python train.py --num_attention_heads=3 --vocab_size=18235 --hidden_act="gelu" --norm="layernorm" --norm_eps=1e-05 --qk_norm=false --init_std_down=0.00548 --lr_mult_down=3.0 --max_grad_norm=2.0 --decay_shape="square"
MLP neurons of a small language model. Each row is named by its layer, matrix (up: input weights; down: output weights) and neuron, and shows model dimensions 0-127. Each number is 500 + 50 x the weight over its row's rms, rounded and kept within 0 to 999. Numbers have three digits each.
A block is one neuron, or neurons of one layer that tend to fire together. After each block is what it responds to, as a language model described it from the Wikipedia text at the highest values.

L10.up180:505440525472443496573503505496477517531501547423462529529506482477591535467539376566443476392463485468509471448432514499576462468546461464520478490513574534478461528507555419505451462439528549493484542555489491443500591522482537595485477469415442490488474505472508548487578510486519498460495612497404399460468488511437511540438460541496464482525486493574427436452511569471477490489390
L10.down180:551629562534500470598472486499584452429518475528517479554510439395378607428566428458476471520579423389532449395557590494504535439469427514467522542469557480481504546558448500486421516510488439536453513555526505482484504449433486527501583492541560573479431538469489484435481388499504526576468450492467494489446426510547532433474501539527572492467502491381490466439450421468531501496456
L10.up190:560481532584539441497534500575494472522480520504493542598560491419541455566404401566517462479615440505446496545433495489440594480491512473525531417564514594496599528515499535529524520541524515558589476517492557541560578487490468596492440425431370507431455491590541546420481577435488455466425608484479462499371467493566515497504547424464539469588469434508469419473524495485525561543473
L10.down190:486478534593395484464560525539499503503489476515510480536492438536422411499448544495394499471503465456336374464528493455530494548564501561405456555501552451430388463475559506470460521477456438374508521510521520444468450512541584498429387529517509479439409535395540461504423500441527438518572461535537529522506519530445496399508498543519558557493491432431512418530484641416526529469423
L10.up298:466517602451592507424502506490465445492459477514473399517558427453506479416522522580452492538507456508516534471527555453593485508546532456485516499571463560556467481498517512507540465504465571539581570522515429500513458578476462444583437503579466473485502564492525536488396471508543570486445574549518429521465503506428520463467507522499449464491517433555461429452496506467442420486405
L10.down298:562605468514415395527514468513563581551519441503579540534464559501472540492550471459493417499471450540413495460578567556619474462495574471429494466490453554470497463588469515496460427509494541466475566537457523551491500557449447455429445586492480508598576488453490430529468508585488529521509517495443449506512534518461522513538441547462547446529441408450516506556501664473449441474490
L10.up1277:448509552477583441489578616551491440485508448421522503382530512496410533534589475435521494478517460589498520528437443484497576586442536492436477619571510551445475465538411584528590565473480486437539536494556559578487474512484470522565525409524465518473412584499488464451539532506397546510541529560578580378490427484504386463593486507479478439440417394524463473519591491492567521483572
L10.down1277:427570442401377385549517552552463507546495436518526522548484470567492515623525396564442486504487517509411495405459555427583520614541474497462616447553549515542592404524413427410481534504491470608545411532509451488455524500525579514474495561533512464364517494539448551492518425531498490537515387477423533575441529558537468465532468509463488512422490525508507539418531479442458541479522
Description: Number-expecting slot. Tokens after which a number follows, chiefly month names in dates (On January 18, 2018), plus table pipes, commas, in, and, °N.

L8.up251:404504506526539460529495435556582508467562443445478411478550492365580603476559544448591574515497438483514555506505593503517575536485576553457427550543522560491405485551512541440557535581504467463562407471564540499537535503484516540549503442492581501454576468583432485485521447573528402430527550523450577448523537410503516495478463395461547549481483469386460487464530621566445512592460
L8.down251:549527448558553528473536427434496499525497542441580458502464551508555496475451564502470421579447554479476439517548513472451573458572519496408495476480494462491470512460417517453589521504530470480511568425554499449530503633468480497525524540558541475453565524474532475516469520435466484513438396522477462428509601464451441457500459506414480541500404505498535581420541484525487500465571
L8.up820:521525476568478591542543489544465510560517552549355481523588427473579541511592564415499544458374532503533516463496509533522529461560440481532473421505439556576456528517520614481572469452532485585559497439437519430521450593480471584593558463469459596506449552559459503516502382537487512503564468539484573403499462542549478495488554495454462548543499557451558407461540480586472437571391
L8.down820:579519483521486445412538468541457485466571554428511474481513573487521391466431468452483582569529529671544449462491532557398479530479416530481603476420491385480552491539575532562348533542508516478488441561550496524493481526461514468518428534512528475472603452563530520473488562493444539526403545431395536582519448461539561525451549547567500472536525447528469488473448540397481565555497
L8.up919:496481628402629535550437566480597544541509494465501489493481376467566629495480569487538470426532508519457561399452513456483490502502459499516502491451401565539555440536507566469497396488479523519470447526407474557595509527422559519518508407481511449443538497570506491480434436473515467566488465435545495501501531512456567537548478477518522493585508431504580505510514426497534532458416
L8.down919:508492481477486475515496509439494441442505508496558447521548528513508399545436498500505435397504386511480555515376572491540489511604442541464517419474543511553498516503522510518443488542563524462501514503473463474487585596498498530448521540528613502556546400479494476519534507502482534517500602489434542487471526427513461438464469542487522538560479478447407586550592592530428509490592
L8.up1221:465452534587590359552500546489518467592602474593507537571556526514536503412475481527561457578503499501527513456457493502513494410487503446520475410521423400542508479425485485445437476534524544448506458562438431532551541518495576486549450452422434513470445449474546519473508477505475513533536521592468575547572497524532480442357512554457448563552532425500476546435457444510493472488414
L8.down1221:501475580415477521503387532456447479489444503436457537522518516388429514513490467531462525504461372514528371495495573482548527478593529532525427580504528551553530468477544436595492493544439511565659562515465490570479561489501512562465540595491419565496564527468459442547501461547494445453479429488464483468569474517474500467529512522563516417439536438464581560533600486635549495481542
Description: Number-internal separators. Decimal points, thousands commas and time colons right after a digit inside numbers, especially money ($2.50, $4,000, 17:00), with scattered other tokens.

L8.up572:468455459488596473535581527570417479506493555503519516368476447515509531523542445582464532474630517570422441499448473407579517552506527475481579466573516535433448495470493550544449523520460509532536425460495434470450563566546487589514380540481440490530501586497544449539505432517555483450432526578469490490492482461475416471503381505629471535493413421480518546380546515439559550557511
L8.down572:407541502466544431471469520529491479487452430538469473500530426524404516609503477498441500490472469554390410421539540460433483610533470549472528515492419464536517467450478535489510426438545543593585438507426442457487536552516572591508423521506435525505494567465509479481427347517501477521446540556452580472540528476409510427499361612499509512482507498587477502454476543522457489512525
L8.up923:527451409599544503459514501469546501441500516428608474566533535476474515474464447580540464474463492526522470502523437512458553438515527448519515485572486532410424453538449407486519378497487562584472496480479530490520442459587552476554555451562426582509564541498614577556489519561471487455580518521472433422459494484445542569612538525499537476587350582472505422489478470487507418480500
L8.down923:541501517405486533439506485486485428507467478450435522389581503544552478509508470520509400520421474583541438517409476502496597434557509467637489491502444552464533487492449452480504523535405458462456495459508572448576437506542535559475480506514436536539485504509368544529459481464521510417458493493521524421479576505449459498356431491458530478439555516563467482556510417463493518579544
L8.up1413:472497484590595556556492573517533486403400500452503419448539457497476501466534443489401419477475475509443544528553473480490648452515564445473504519558440389532513542542441481502470561412520526600442503529511530427473398487485519451669490410584503506458593497515595573535554561501456453447500481531454475402470550493515554534506594426483453462513398424488494489579527473440554455481448
L8.down1413:539421502505533549545476553554537546493431563489464514501544487540601472539564441569515440499524505589463525578513383548438591533472538533448482575601447501525467462471435506532506455585453509638476412540560501426551460450622519512528472402465434496494543623509413463511523479415474539506453489438512540502441540521495473546456546503585421575448467466494470441406485517499509471499451
L8.up1487:532585427519518501529443555505599491497532530440498512530528525520555487515494439597457436467466528523526522547528548457530449462436537530575534487483445523486487545532486332524472476578421519503491472515353507524456441495473444477549431450481418541493526597538440637457568535491561557454519446522467461538472475519476504498474588407420468471509574458582587506550472528611467535485437
L8.down1487:543504562485512522485543583498511511494490491475498444392448433532482574458526453518518470510474464625484483567587544525579537477505620509462534532493477480447555454496451430588512566497437525514455543529587463570565427478538514414534499444468496458492552534539477409531528522441520562509510530457526612557463486491476443503482494414546468528452474543601536464460383458485489489448544
Description: Value end before parenthetical. Last token of a number, name or entry in Wikipedia tables, infoboxes and lists, just before a bracketed note or next cell, e.g. 42.7 (5.9), 1963 (age 62), Sub-mission (rear-naked…).

L3.up996:498486469425473471458542490449526458476563541539650441445449572452511563497451545505529498396485463537444489472473527412488536461525513529544542424523538588507524507510479533555443515383462557428471457444525445525470551488525475530483531496520487544456529592521478499541554543560597491537485482566516518458521573467551596439525516536442418435483431507435522462431464458490513545543465
L3.down996:698504457484450527484573532558518554405536493475540479539496477499468541424508425479545505552443565497550450527553469520566451517552455519576477447529529527526408428497491435495465474445498526536483519485480506520528608567470538565515537554514495502525523445493399447447433591486471436439473497451543462468529446501504480541587519461489541546505524476415482525464507511518496496580526
Description: Separator after digits. Commas, colons, and dashes right after a number, such as the comma in full dates ("May 23, 1989"), thousands separators ("$20,169"), and track times ("3:31").

L10.up175:528553474534387484505582532524458571540468527492548531472513483458467501507460436553431498492496498490560530408459583493544495495463511469595488494476468506559559413404495486513475541423532531456509473467511494477519416570622496423435532533471482493520525520532454531539570545492479501420610507584459580600496514577431455569485455491504463502593493484500494472455511475495466517479548
L10.down175:570549481412477557557469546506552452432509554457514600384522494451453480523490469463525456449568376471436374524509441594503483463469495487539468537475616516493474582482507481584525482510513448485487465489517400557530512506476558501540498485501551483439437511516536591444451499516483448497559502484526417473449488551506452491547488417477444492458434480536603557464469491538488492537500
L10.up855:514406483457586473568507518540464439438537533428531448561452385484572483568481512516463539483441454473543504529492628445448493455492404472456518450448483509480484581521522515509526441525465455514511495460457497536427499527467452619543501557561547498458480521468504458539462440547497512556608470435589563527445600548550505537478488508553457585587475462530443587496540490491498460487512
L10.down855:572596560473585462538472504514517513595501395546517503418527521477487509477442508489598492446440433472423470466569458443574469462530506449525493553460500519519507521437594509466447556480509424537515533454498467389494466493477485450491547485494551511480514491479509427409518359527425400534473501541564494552465500464479536497489446447522445553512463590547581441420433462567530579529406
L10.up998:512553446507566420486487516554476459533517538558478476508546502412541464473627507480479513469460468487502553558479412518478534531546553514550559407571509455550489473579475546462475516528462555524663410439416543520547470552472592574554414509491578466536478518527469523565407441505433486465578453490498459580409508601528498625467438487574503515558512463488540467524475503497425586499494
L10.down998:484487474510419415456618457528549530468484408528560472531496428539481544499458485534435457570521479428610546539513489371470512417437458530441444509499537529526473417478528552506483542404379407471548642476521430430457512542491466488507560463568503536572511502525488493553557586534590555522479524587432513470558455476487550399511545530530483484580487549413478391502477523574560427412487
L10.up1482:527502557554494522506468460568539559489477538526518435502549571427474470556568475470541478374380390507565492592589420459576626458553407523515488523500552555442450595528593504410529430438471500496471373510437480462432490573442561466479495503470463446514579461484445551533494523493339517439499528479430481545512555466521479489476551589531489520498486569522450521443465534521453427416560
L10.down1482:486482463546475423493445484457503451335450487422472454447449537462434489526430530508604464514411447441420448478527445423431409586478555478488494519472548422515486470555413480535561450488462486570507573584581468528394554507604553479517487557526488568565528458486457450541503465513570477481511543457456450561533521490474495528415483566531541509394485498521540526536502476495458554428484
Description: Mid-number digit continuation. Fires inside multi-digit numbers just before more digits follow, such as decimal points (83.6, 124.8) and digit chunks after thousands commas (1,062; 50,175), mostly in statistics tables and census text.

L3.up44:557405491526504463493407550543500382577485415493496523494532476532475582387519478513429532540532454534465479491494481532489511418514475457486537531458526460500436527561498480459577421512539474515545532554468580442469515622530540501580389410472440513430473500494593503461562462440539418532539489516487488490459464558530433469407485539464555538456461521542456507475482470543453520492491
L3.down44:516525533436412549396469389551474472466504495465471446448551611470470498553511479600415510458544505493501512521492456473546448494530541476537517533543575483512462562505446508521563498559510524452557526422447496484519514504419415466388433419544520506434385505558568466535517357454557502584524525556455526562470541484524468541477476552533501439528496497517550505477581579489472548472556
Description: Table cell separators after numbers. Pipe separators right after a number inside wiki tables, like goals-for before goals-against or votes before percentages; also closing parentheses after country codes (MDA) and birth-year digits.